config.yaml
n_layer: 12
d_model: 384
n_head: 6
n_kv_head: 6
head_dim: 64
d_mlp: 1536
vocab_size: 16384
activation: "tanh_gelu"
norm: "layernorm"
norm_place: "pre"
norm_eps: 1e-05
positions: "learned"
qk_norm: false
attn_scale: 0.125
bias: "all"
tie_embeddings: true
parallel_block: false
extras: ["capped logits"]
init: "trunc"
init_std_qkv: 0.0322
init_std_o: 0.0
init_std_up: 0.0322
init_std_down: 0.0
optimizer: "adam_variant"
lr: 0.000718
beta1: 0.9
beta2: 0.95
weight_decay: 0.0
lr_head: 0.00539
grad_clip: 0.5
warmup_steps: 419
schedule: "wsd"
decay_fraction: 0.943
decay_shape: "sqrt"
final_lr_fraction: 0.1
batch_tokens: [32768, 65536, 98304]
seq_len: 1024
doc_mask: true
train_tokens: 349700000
steps: 5451
dataset: "wikipedia_en"
MLP neurons of a small language model. Each row is named by its layer, matrix (up: input weights) and neuron, and shows model dimensions 80-175. Each number is 128 + 24 x the weight over its row's rms, rounded and kept within 0 to 255. Numbers have three digits each.
After each neuron's rows, "fires on" lists the tokens most often at its 100 highest values on Wikipedia text that the model never trained on.

L6.up957:185128120134139147124157120133118094081131086120094165133094096102098134150136093131093159130128076145133149131097117114185142110139115142146138138147137132118098179111131153136115132139120115101127168131129122125143121086138127181157169185139091126110162144123146138099085135132158128140
fires on: " were", " but", " is", " are", " was", " with"

L8.up94:104170117163169145106125146151143181154123098120079107170146156120115130132132086176105143072176141132153085128117137123127130187131120125131102121141126152093129147110123118146125121086109154093124114071139144096102133134138153130193128125140104139074072118124144122139093125156170150123
fires on: " S", " a", "S", " –", "===S", " R"

L7.up256:167123122096094102122156095154104084103112089157105134169103141138093100130134147145126156161144112162144104127096086118115133167099116107139174151094153109111094145094133137164080127135116161125103182123116147159145129146138111125144120122128057122093080146159103135144171119133135090127
fires on: " in", " at", " to", " for", ","

L6.up1380:120132125135153127128119112154122083132174137119098144109116098158083101122172103104115130162157105078120137163090096140155101142162112111073147126112119123128063108123127132129104132107127121102148166119146109112085148171117155162158086142148103123121139126129153119122150120187132135102
fires on: " |", " of", "\n"

L8.up105:126088055103124138112144115130132127118078138092117146119134160121116146141111157137129107160117087134125128116129145124095139146103140172164153127127180111089135169132124125120129157116154097145104137149136144151125096148137111133102133113122125101119105151072112113103101162158093112141
fires on: "\n", "c", "==", " received"

L7.up860:131110158102096135122156131120134100137148123085136171157152113119140068170156140112137155164158142128156079141091146126142172121125128091189137086145130109129142134115129178111121118104119182124087132100098123150123102147122177154173136120144125132151090155137147146073173151165107100115
fires on: " and", ",", " to", "ed,"

L7.up655:091115126103140147120133084140145115131089133139105120136113136129073091133149119126138132131181116130138128141128130121087123105116124114135120103111127111126119135133163133110115103065151138100113140142158144143142109150162126149139165103160127109133148113087152120137154166141083110131
fires on: " from", " to", " on", "ed", "ated"

L6.up1196:140161125120178132144128103111153083172133146128116112141125122104145146120152125119108122128120090158166132135101137120108120198079114126124112166148137113150108103154136130084138136101100153175134135175117148127108126122146170144126123126164091138129118106131100151159168135137102110064
fires on: "\n", " |", " life", " tournament", " mi"

L7.up1188:114097133139098116094117109128142112145159137132139133128150099136115134098145084156118098127214109125115112129150092121109147119134059114110127088148141106145122152082137081154133139138141157114105142095142105143153127092081144135193155093158111132110070127113170139142149173123129087151
fires on: " the", " The", " C", " inter", " (1"

L8.up1339:139126084104140146118145135139180118136134098101090148102128131097100159157148145127138145172112107127131121145131109135128157139129113167105175137142148101141179139124095118141152132131111138142121156107086146134134101138162100115119136116107117116116129139103164136133105153147113141109
fires on: "\n", " m"

L6.up1490:110137126150134122132097119129123141157141108105131110117132127127125157093117127135126147130140154130168112133124118092140104152073104138088134071137160125141133129123132107172123145148104129133153166094146097109109116138117105174229122138160111105088077107119112135108143133139146159086
fires on: " a", " =", " and", " A"

L7.up1330:141120094085126159105106124119120109160142123094135136149133133149113128139080116086146151161134129119157088089104107141111142107138068096122126095141103117128123087106092131149117153123132141167161132110122101161143118136122134164110076133135129103091129137124193150127143164107179107111
fires on: " ;", "|", "-", "-p", " imp", " (I"

L8.up320:094138114090084121131131066157145115157188121114159137158081139143113126141153130130152182095140158091151130110168113086159146147109146124105139126098085164130121104146121111135120119148158123096105113132115129158148119149130173178153118126161122148120138164085139160156074126115123108092
fires on: "H", " they", " we", " that", "I", "==H"

L7.up194:121144164148126131120096147106141156110159083126112112101157116074096123131116113128113094115099094119136161148113114135132106160115133157128091094114110132160089151144079082140119160088126178112155135118121170115168108157122127123108110162150131137098174114100120130121141101100115144096
fires on: " of", " b", " for", " by"

L6.up673:146111160094105113136102108088132174097118115160124166162130121131115119127167150142159178159168143141123146103116124112124112114117146160146090108092121132112161122120117121145121115145138180159105157131087146147153095156157112171149102117135154138128115125119110146087151141114130122153
fires on: " during", " after", " for", " by", " (F"

L6.up1334:115133095141089107124082115169155057138157112100134150120131137158092107121160127139138157161105107140135147112103114058155123182147140112110156138115151134127080141171089159126133120128157142123152131145092106137106130197113109130151094092128117168113147125108132124167170087159094124113
fires on: " |"

L8.up1514:104126125106089128137114126142119095153138117085160151157121112138142165135125130128098145137183053102161088122121137115093144122135137104106187089147124162143127131122153170116118138118120108149098178098117141129091132089139148097114125119118061099133081149145136156170142134160124088176
fires on: "\"", "==", ")", " |", " =="

L8.up694:190128144153138135132109138136114123145132084116139129118126140101079098148168093127091138095142112112157159134080158142165148090144142124130110166136139170116139095135132161149114138129112126165089156062132157137114116157141160164133131136149106118123153118166119138106112107166087145119
fires on: "\n", "-", " is", " an", " was"

L6.up899:120122129080113095121101094184192127139135152135076110106105163134122162163153059123154130119159088184149146124174129145107179098093108162142136130088138120169114160158085100119142136112155139150086146083134119100125123145113103096117164158145090165143108145128134124092097123094112147116
fires on: " |", " in"

L6.up710:116088141176110170098123161124161135137119097129080104122165135133152114079115118132114115149159137143127142134134143140117163099099125147109129099145166131120150149136113114129125150147104123132120133131105128121140098122141171163162125122144110102120071107165141129125095129134121139112
fires on: " a", " A"

L6.up221:142142149127117160160110138121157123125143106186136125112121100155103093088135089126141166103152138109151130121130167108125101115135115111154097120153193145122155152116137171142133111149133128169132117129135157176083139114137096102173074123144136158100082099088139170154164091155104145177
fires on: " to", " in", " for", "),", " which"

L7.up707:132125080116100150122141115093120117125137150135147162167078127089109094137135149138109141114167077105114108161141143162128107121127130137130124136120136120147117082123104162161124109084094144125158131149095122109086150146121146180117120136112106148138120095148139133137124162093151124133
fires on: " St", " 3", " P", " 2", " and", " would"

L8.up705:089157130105112159158147132116141078134107131187079164144093093136111096116092125134112102128136075133116112149114157168111116129107143105130131122113158142129136114145149138092062156121109171121090134126127099127106172126123126110125068121090084158121110089152126178137088177155127106122
fires on: "\n", "=="

L7.up1196:076166098082114118163149155129165119145158161140096125135114113097124092135115134140128120165132125127139100125123145140106128109136119093090151118106118142170151147092135129139086183134130119129119161100114159081128118124096096132158137136101088093128130127103139105104121159144135075084
fires on: "\n"

L6.up706:150124138100165144131128078113166123091131140096130120125144135094133139144201108091115111121183123129155131170150124122094105106153120157112123166107118116126090107149133092108117132096116085092142156152130115088129106123116143127149096169196080131088138138091131141136132139135142151105
fires on: " of", " the", ":", "s:", " between"

L6.up430:119134116101133119121150136180146109168107144187085131160120087116148147074116119160091151123152111161141110108112112097096134125097126125121167107126110125140142105124102129074119146064136136136144141153147133086112163121129127171128139109139171164136120093092121134127134124173139115115
fires on: " ===", " ==", "==", "===", " career=="

L8.up1269:118122096144127160137091125100149125095130080103142112110161149126105128131148156118121136164171107146151105123123133125129160128124122109147111119120108128114122160111149147127127103080115096058169123134097135142109149134084130147153130108132108127115114128122154087159133182174097126127
fires on: " to", " on", " of", "ot", " for", " the"

L7.up1004:129137136113125142147093143123109140159165079096153151154146095146101123095162169109154144134103174162117116112156066150180111172098103121142134156119103181128159120122149142096118113131117144054109102115114128143099108142109106164115087087115141129150114140118125139114120148106158164154
fires on: " to", "ly", " and", " then", " helped", " also"

L6.up1208:135112127144130164133120109119154112127186104145095120111138129149136123106129101161090112114130118119134124129125162133165137142108131107142122109143113163146102132128130094121169093120137107092094095134110111120114119121123110163162120127166116132125083110107117111151072142113127143160
fires on: " La", " A", " a"

L3.up285:130124110071102111153154133170157117158121151133090134169092116132125109116149163131107129157157128128153104139110135123115133126100114095134150117118147153108122116100136190114083150136110148115126179130124129113122159098135192111138118116122141089149142136143147144106134140175136117138
fires on: "\n", " ==="

L8.up958:125135129120102145083082139155160077108121110128128127145090081133059099096137084114107160160159087137160082139109149122138100109153118139103128114167151117120119123104154143164091140139165164080086144108110103107102097169086138127147141064136084136150120135116128154185136143123131100104
fires on: " the", " K", " W", " T", " The", "-"

L7.up921:120102136121150174124121128145148161087124118157147150151163128107094083113144118143147090144167108117136157118153083131159123206138136130098162125117090089142143143112103126133119111106129143117112166083115133160096085166166143139129129172159130126124134136140195109129122090118137090117
fires on: " s", " p", " Sh", " S", " t", " "

L8.up538:116164080130118132152138156098103097130187143104130104157107123157108112125145114117115118108164119136167151123129136104109100165125093142122156128152153122137147121151100157107119107083121145097109170148149140140102145159128136169132087099108120127117095109152114129156118157159114088091
fires on: " and", " |", " ", "|", "\n"

L6.up812:142116102154125173133143141116160064128165125106125087134154112121149100112124095148083157167107110123122122132105149116119135112145116121160093127119116134154106128154176086132110117103133127088081118102170175110103116110121139165142143153133114145121141081126106150131160105138151132084
fires on: " the", " of", " National", " The"

L8.up591:099114148105128132135069151117126154144108146107142115116149151119139102134132142130169091137163154143139110133160151113172113111131120151132139133117063117144120115129185107154145131125121123101143132093098124111101071120188142124153156114086113144085095110098134100100107086125154160111
fires on: " be", " an", " are", " or", " were"

L7.up324:119121074130143136142095164095171150101123124126110140144168133140129127124124131140136120115176107148158114136127107103133075132077120123123126123146155129151129154134126081131169148136097136139153126114142110145106090166156163146165095120173102109068126135131155140121124113153155126110
fires on: " –", " -", " a", ":"

L6.up764:183100137126113130139117108112210139141144108087053142080140063142127078098156093122069163163142143104139114117137103122096130140127127085141125099134135149110120128148152125132125125098142152098130132080142122132128133134118131141181146119166111143136091121131153125152156093143130139137
fires on: " from", " the", " at", " in"

L7.up415:111086144123115103156089100120119137147154094091159142108156146133086104134123127150110178112125120085126144111083124129154157105097145130154107141126141133148107099117080117113094139143099155109146089103127169127128136199108133137168117107207142137127117139160131146153120141108124129118
fires on: " I", " that", " they", "P", " Home", " she"

L7.up572:162162080142133123125132122117154142103145162145134161111112163090119120104147133131146146154173148145140126118099087153136131104104089125136116138098114145105129138141137119128138141115123120118117139074115145121134102136110139116177131102125080128116085121124130097148147108178125112107
fires on: "-", "|"

L7.up640:110118051106115148105124142129151110133107120123131139167107119093116137125122102149111126145135117112168127086111095128138125117131136127102128127120166178116115100146131122126114133101133098075169138116112089132129119168113109146140118126165104139146106092080123136157148194112121109085
fires on: "st", " St", "St", " \"St"

L8.up559:137152148095108125112140152125140100138119146136143141153133131093113120116190150093151137118150135157111188137153092143133076098129117162132107158090112148085127135134109135128161092113114170070127164102111124114099090155104098131109139109136101135094103096123135150122143115143165173153
fires on: " to", " well", " on", " and"

L7.up581:150111103132106126131135155135101100121124084172113151146136106109110114081169175156164123123156136156118122092130085108116144192115118154102126114115102135114156126116157174075134136085078170115059164161149134142123142116103154137179128147116127135120105115111158156115118118127117115139
fires on: " l", "\n", " al", " L", " z", " Z"

L6.up44:109074105114142134130128116106153153128139112151126147108117131086128122167153123133138117167174117104129143128167129102154129126101111121127116130099120172164091088094126118150095127093131145152086144094104147117162118136159129110125128090107095151100100168145172190128135137109118132147
fires on: " can", " who", " that", " which", " would"

L7.up1451:111125150135146110119156143093149173147181112134099086080150111118127098094150142155128114150170115153110156162136120133121124151153138160163092134127100136106105159113108147142137126120112139130130131114127164127131121130142112111131099170128145115123106140116151146111110109167083138133
fires on: " of", " the", " Mar"

L8.up799:130116126142124123109163082151123097147145110106114109106101080161148155136117114131166118164167148150094071141123134144115133112164130104119122135116193160117119124155153112143136088118118145126124098134108104122080150090098108155108101105191135165132086118128153144124128149153097124164
fires on: " a", " may", " sometimes", " one"

L6.up1124:096077142142124125127114138093156179114162085147098138158098163153131141118113135116125174139164110141121138154110156140107151155108149143110122127115087114143148141100099139155102153126099119096113100070103108129081114169142138168130116123090165145148037129154150169138174141100143105104
fires on: " his", " a", "-", " n", " her", " all"

L7.up387:167168105092092113185124144102130110119139130109106147151166118108113106173146136157145134143173125196147096123096085130162135111158109129105115110110150140133124154122142156125156105118109142104087163100086132146143153163132113141135155123165128175098114166124154127137152145166125092136
fires on: " the", " by", " of", " through", " that"

L6.up1298:184143131153109116103092118100151098094102111133121128184166120073132095107176126112159132146192086125117132131115141111143132155138109087144118137147125117119102131083136163113093150113109146086087199133095112113058113167135163142108127147110153147112083124143153138112122093149139170146
fires on: " and", " to", " would", "==", "===", "m"

L7.up449:160133148171131104139131141093125149102176129160081103096130157117160148081155151146151142140165128158140141098091086070155139103110070157167147116109109091126112157130175142134111128111117143119134127090115158100103115106119138113141128117141153132081132123112177114113134085140184169117
fires on: " an", " dis", " be"

L7.up375:142133153089133120154120153136144096093093116127111171101170158128125124140094176143177129134175092094102126163130113102094150089131110085094113071119144129211101103115129127118121127117146166163135121107153185133133112071149142112145082125123094161099080154119139130083109105126153113119
fires on: ":", "',", " and", ",", " &", "′"

L6.up725:097160114112075157093128144127148114165137157102080119110088094097086119158136139119137145166138112111120125134129124107155145141117113091080123116122114138123091107110129153110082113100149105122118153135126148107085123125124115139139112141117119136106096153096182122165103097161116096161
fires on: "\n", " ==", "===", "==", "==Career=="

L6.up1221:168154103096112124050136148090120116113132072099125130084127089169126117093125123125124164117125135171110118134152096130133137122130101126145153099144142121135121113159129172150092127129129168143126170142120144107093087141113102135102153120142137126144102105114147175101127166089155148144
fires on: " and", " or", "ly"

L3.up731:132140143123138133111140102126145082102118102150151105119123095123097054109126107092106141143135135094110112106080126131080148116108124149138124086144119140130130152148163105136088163121085158122062092106169136136110106125136177175148165153112103138079104064094161146111133128103113131090
fires on: " the"

L6.up340:116126136124145121145100124147132138087162107099109150084107145127081155163179110110147135145155128122209158119182121154114119117124159129144115134126098121103108122145077111138143122147155103113147129070101137116098050107121124122146154158158118091108124130149100099116127099135129106143
fires on: " (born", " from", " in", " (19", " on"

L6.up425:114111153123119129082112146118106118133172140123114119170139129109132186103148132111127137131112123155121154154112111129112165108148136088153168084119136149106120135146122119146124087110154166114114158134174165118071140108154112133132183143155130083111109101122165143138157141103152140120
fires on: " and", "ly", " |", "'", "y", " than"

L3.up1168:130182148100127146155144159109149103089128102152150121137114092089107113105146119085132124141181156109163132097112167140139112111161153115152119153129129128115098108116097122164093122155095145135128126094133138077083112147132168147097103156137149163065105112115153132154168125192091123128
fires on: " –", " for", " in", " -", " 5:", " several"

L8.up458:100115106134097130115084112109131094134150110116140127148104113154108082146119108103123102108146127115166120135097094154107126120153108106149116100140124144110103076147135148151085126064088145110141138114150108120125132186194146174163097159181120126159112133120145117125170125154141146134
fires on: ",", " with", " to", "e,", " the"

L8.up460:099138082155159157167063135170147096118160133158148149137133164078126116138114159113127102116135110137127115154127152119113133111100136084138165065130081123110132119127110125139119117135153126141106142073079135119109132158123135146144124164148132135132122135102120108129144137144177112122
fires on: " as", ":", " the", " named", " renamed", " –"

L7.up1382:132136107115132145112104076146196145131138115142091136114123133119157105119143111112130138140148133130196078127120130161159146155100142153117145110132158122146139161150134121111153180110128127116152119119108088095086124117130143129123103127178088113097121125127100147154086147158107115107
fires on: "\n", " d", " a", " D", " A", " two"

L7.up374:130136135135134116181084095129097108151201094132132117113172145153139124134092101139081155151115099162155118112134116126164119152099141117142140145131110157086081163132145089116137113113092123097125131159135151135142099135113077143149128163132145189091117096070133130133100112122109142100
fires on: " |", " RUS"

L8.up192:099135133124134117104143150071136140121128140170156123150156140076120105082144112177129174161124083096132163158155119101164147128130151133134129098103101110135101146099115163131137121099116129087086123155107149098122085177141140119084145136117116119121137134102093155151158149162142130138
fires on: " the", " a", " to", " of", " ==", " us"

L8.up1367:101115088081121133126130129136126110104105133092061148116104138150099157149141132138128124174120100123122112117163124108112150145100121127133120098115164139158125137133146134140093173115136142127110135118085120135145104118134130111128126108126125119150107147094149118106094130164148145124
fires on: "\n"

L8.up945:121130139106135172123125109079135113113143113069130167115159102143110175150159093114143153138135115106132129135149113135128145128136112101153160123122139140131115128129134114149135161106127101117157191131146129144131138165121179115138141157165124148080110140084182135122144103119139119130
fires on: "-", "|", "\n ", " by"

L8.up25:120099118092100139128119112137122115079131114140141144109143123169118103095112108144122121147116158114131161123127098131119121171130149074095127129121112122135171126114116133101090086107142158088106123118079107121132121179138095139172106099179150098108111163152139149111073139121137130121
fires on: " and", " to", "s", ",", "u"

L7.up1258:131102129170123139105080137138107099112111149155087122083109106160140129154151095139124129182156146102131102095155112137131083149126152174079127151095162147140160113138090134127143125115117150128124104133120120090100113147115098168134111155129121161103090161131165088087119121131100152141
fires on: " a", " him", " ", " on", " up", " one"

L6.up1337:119125099113142098104105121106145084148103157118051157133141154122091123101119161130155120127081134172139155146114107131132171117097138144141112077105084111176138120130101116144158129124139119117110148140112152126118162154137144199102137164112133119107115087085118140102117139130129139165
fires on: " of", " people"

L7.up768:141100137087117156083121083112174116119127102133101100087092116120105141139140078120130133122164141135124106202159143113092112147151119138115100135113111126110155168151105122109106139146156145103107101148101144071142115161143123153149139129180112116139160142128087104101188107131153107132
fires on: " of", "ing", "ed", " the"

L8.up328:123170166121108149142132125159159154094126110128105145129152088120094107112188101121109139146161065141141132160103147129133083105168108097129119136133110141146133125143123151127080105136101096133123144129122152121082135155143160163151119165129129112087140135145143114073132122186108107123
fires on: "\n", " in", " of", " (18"

L7.up1160:112119098158132171123113155108116111100155090131139129194153120101129146108167129116138092103125122175098124139111139126110144143106149116168158124125121131119172120095125118164094149115112156121121154143114199125108137153116165140136118136148126114110104148070100136135167109140160135165
fires on: "m", "l", "om", "c", " to", "im"

L8.up858:088113128120121160146121167137151111148140110093121120161085134121140103125151138096151165113157122130161111104104104108090167158138167143170128113144092157096137132103120099131152128155133121115164120102120129088106135124177124173121132165138149159151162133100116130110156101106163134152
fires on: " as", " the", " part", " As", "3"

L6.up157:127136107123089118131109118176179100104118137128107135129089099132150128137136152161143141146150119130103123103147125098149157144124105111106168110110125133095095137158122145112122119130179159149157121140165133178083132134102137153135114144161130143140110119110186163184124122095141134129
fires on: " |", " ", " =", " Total"

L6.up139:139126091070113126104133080106142093160116126106120140140099138106075152101105119077150102139115122122086147113108112132094204129123146103123106075107102152147079166126104096136147133123148129134103147141121147115156083143177132147118146149127125200129095087148179157194126120164135137146
fires on: " both", " than", " few", " also", " most", " either"

L6.up632:142122106116106082054104131143158112102173153169122146119126135081116121133194134108117124122146102121120154088094099142105121086073079097130089158110106134155083145128103108131113117131130106100118141101165143145091105117113152136154143114141111184102132168136141147110102091130093151115
fires on: " of", "-"

L6.up1183:152123121088123112124141098114140104138124110132064111094133115129112154131184111122085120131096135105165129116167103117133136124165142110140148128126117185158072106122144118111118159074160118153115120060153109133120104133095128121133110138134113149123125134116164187159124147111163118125
fires on: " that", " who", " |", " which", "h"

L8.up1214:143090119117108121113129076149143116129150114128120142128113136137125120129120081124124156120174116160136073097166126115145123135117131163103148139116137150172156142107080130116142177139101149102103119134085108101126087162137088114088081092089104127135087081113107164129142135093117157159
fires on: " the", " his", "\"", " her", " their", " to"

L6.up281:107135141133121153132118153160142142141152108110123159108091148149105159097131103103119119146159099142173133093121113129110102139105176161128180106107125124101110096108145127095109159107102097119155192108162105108058131144143106179148101151172146105163117176128139137121127129168121150119
fires on: " |", "\n", "|"

L8.up247:096110119116096146135105093116141140139154094108099090112138150077104107132112101141123142140160088109143114127130140179151139123105104103139100111134125134131100122075177123155113144119092111064134140088087113119122123137153123150160132147135105136126144088126123163080148114176166153136
fires on: " the", "-", " when", " a", " with"

L7.up1052:127123120077109139127159141140119114100114099133131137113123123099146059131115166142115161145119117097110131107091138102159129086081121093163130104109133162121122113117173096137150143131142137126094159099128109133107129113152130138129110121106136161107102098144168120121091137141188126115
fires on: " and", ",", "e,", " as", "\n"

L6.up70:140087125111105134119134101098167077105147119139103117118135089127139111143134115102130140150153119105155112113148125123133102131120124057171138079152109115119105135114150129159117113112164142115088153126111117109110121208149165133159098086155158116117071165158130115103156129132139123145
fires on: "ly", " than", " to"

L6.up382:140171097114144105136116135184110120139147129139069097115144081149081094163111114126118163155113107163115165109122160147146123136113148136168125094151115164107129151127132133075117131102132134164094173129137144115096163146124139117168129156129118135100140084102144168144095122196118129081
fires on: "\n", " |"

L7.up884:127109081089105134103127121106117124146126115146117144143081090054121107089141137112097148142148125129135119115094105087107133128105136107117130099101138154113105143129126128068113128121125101108085183154133159107136144118110160102157127137144149097126143136095146136117138152113163115154
fires on: "\n"

L6.up183:138089123098112134136090135099175141127176099098124140137134102098125151120170088110093151140196139127102086184124130112107164126171093097136131087105131145132087144112115105105117094126115132110098132109132128125118159121132146121128150130144077146139120129101140104158153153154142102109
fires on: " the", " \"The", " The"

L6.up1418:094107142129110106093140124082097107145181116097101108097145093136116118113096131154087152153124099137116161122120119127130157127102121132140090083108141132158103160119090144139135134105125122140136181135137187130147126146174120143108112168120109121087151097159135162140141119180125180165
fires on: " of", " most"

L6.up327:153120092134103140122131144118124122144112147123090128113113067134139127094100112146104119154154109136205096136132148089141133118061138118090156103113126153118119142082184125098119087102151096137144137156157144121123124132149144140128113153110106095146099132129173129120153133121117105165
fires on: "\n", " ==", " career==", "==Career==", "=="

L7.up1396:104111122122089085142104134140165108159108124158075136102096090145114072124142117091103135151180116126165114107105126153107159162078116138169139105152137115127128126143161102109111198116138121105102169139086104145133120160123138164128136147088116118141100086104140165113169139126115115138
fires on: " in", " the", " |"

L6.up182:110141109114127134141105121169138087165169143068145132081122152162124114129118151143091150158122094141135138139111151107122144153123133119091162096136129106105113087157098133121106160152147133112135148115128121115147143139118111176147112101150078158144148136117123119179159116160118152085
fires on: " |"

L8.up1004:095107111135078132150115080170132094105133128122082119176116140161125117136128082129096124158107111133142155119104160130147172130126160104135155142091145178126101127073167109114124178132090163128126111079173151137124149153149080177139159186158129138129121085057125197138129135114159095118
fires on: " |", "–19"

L6.up41:136111138123131092114151087121122148121175150103121148089147117155115147124150120132182165112142101102152102100119096121131141121129139099143111126125130141138100073122100152146137111096130117152103129146114138115117152159133145152160150157166099133124124125118160121122145138136163117115
fires on: " to", " with", " were", "==", " are"

L8.up1283:134113147153098157134100120126155150094162112128141124140114083087153090139183100123087096128170107084118125166098153136106146112120119125125111125134086109111162135114164114100105174147095153128115137105133113110111121157112139128155122126113100114147117095084130114109195151131134148158
fires on: "\n", "-", ";", " the"

L6.up843:118151135089107128128111136108115111089142088146122129142093109135088115092116151154138160138146138146167123132108096111139096131108100091136125112119143135104127164135133161143062111135137154094108189131107124141106133137103114120135133144155139159091134119136118130144093141148134104174
fires on: " for", "w", " in", " W"

L8.up117:103119121122115150103100122161157097133125119104084114095109128117116138121100085154101134168147089123129117170113120114131198106111145112146160118125127106118136153092122100103131133131128135121099133098144136128130144163110099133136121137084109182166129145090121120167124107085105103117
fires on: "\n", " |"

L6.up858:119116138152111143137107142106143114111174136150114146156095102100130122117109100146065105151127142125146149117146090115164098105146149116068183145141096128128139148129107097139124127096085136105143159136124107093096114153098162122123117121130141148160083116111134137123141170121137091136
fires on: "ri", " st", " St", "l", "st", "r"

L7.up964:118102124145124131108101130126181101109150090138129143178112084139143103126178090143103124172153149134136076120108166123114159163177122088079156119138113118110153170094148119115143113121098132130120161130121077095140089149130145142123086156119087155105064092131122138156149167131140114121
fires on: " the", "-", " d", " f"

L6.up160:122140064089087105133144144113123098094146126150108146148066078114122176105139151094113134148111108088100112128131093071136142196120142117157136132095097136117123114132102129142150151115098142148113153116111168120134085166167110096103151128122141129134130122149134113134170123125116114156
fires on: "s", " to", " in", "w", "ug", "b"

L6.up208:132154117157130118112114129184173155088151106148100118132155113144123117121132118151114119152147122148091107139126105139109147149163122140106144117108141149116103148168157122096211109090150129111132124137152123164097112148151127126126141130146158150072136105101144167063119173100129133135
fires on: " |", "d", " =", "ud"

L6.up483:159103152138126139141150139105140131086143083129133164126170139151144139102074107131170128113152140091132106149139145133136107104164120065120122099111100151141166121113146109091114098102152137128123125120110126119131123119133172115137115138095165142071084139127152125105161114113123057143
fires on: ",", "′", " '", " CD,", " De", "-"

L8.up581:108101141104122131151104142105178129125132094102104149113148118121146119108080110143115132084168127143165122122147143133153130165103111113158137128108129106137111139125159130140126151123126133097117116104149132164078108115135136148149116153129078150140087168120115120129105173147164151134
fires on: " a", " \"A", " the"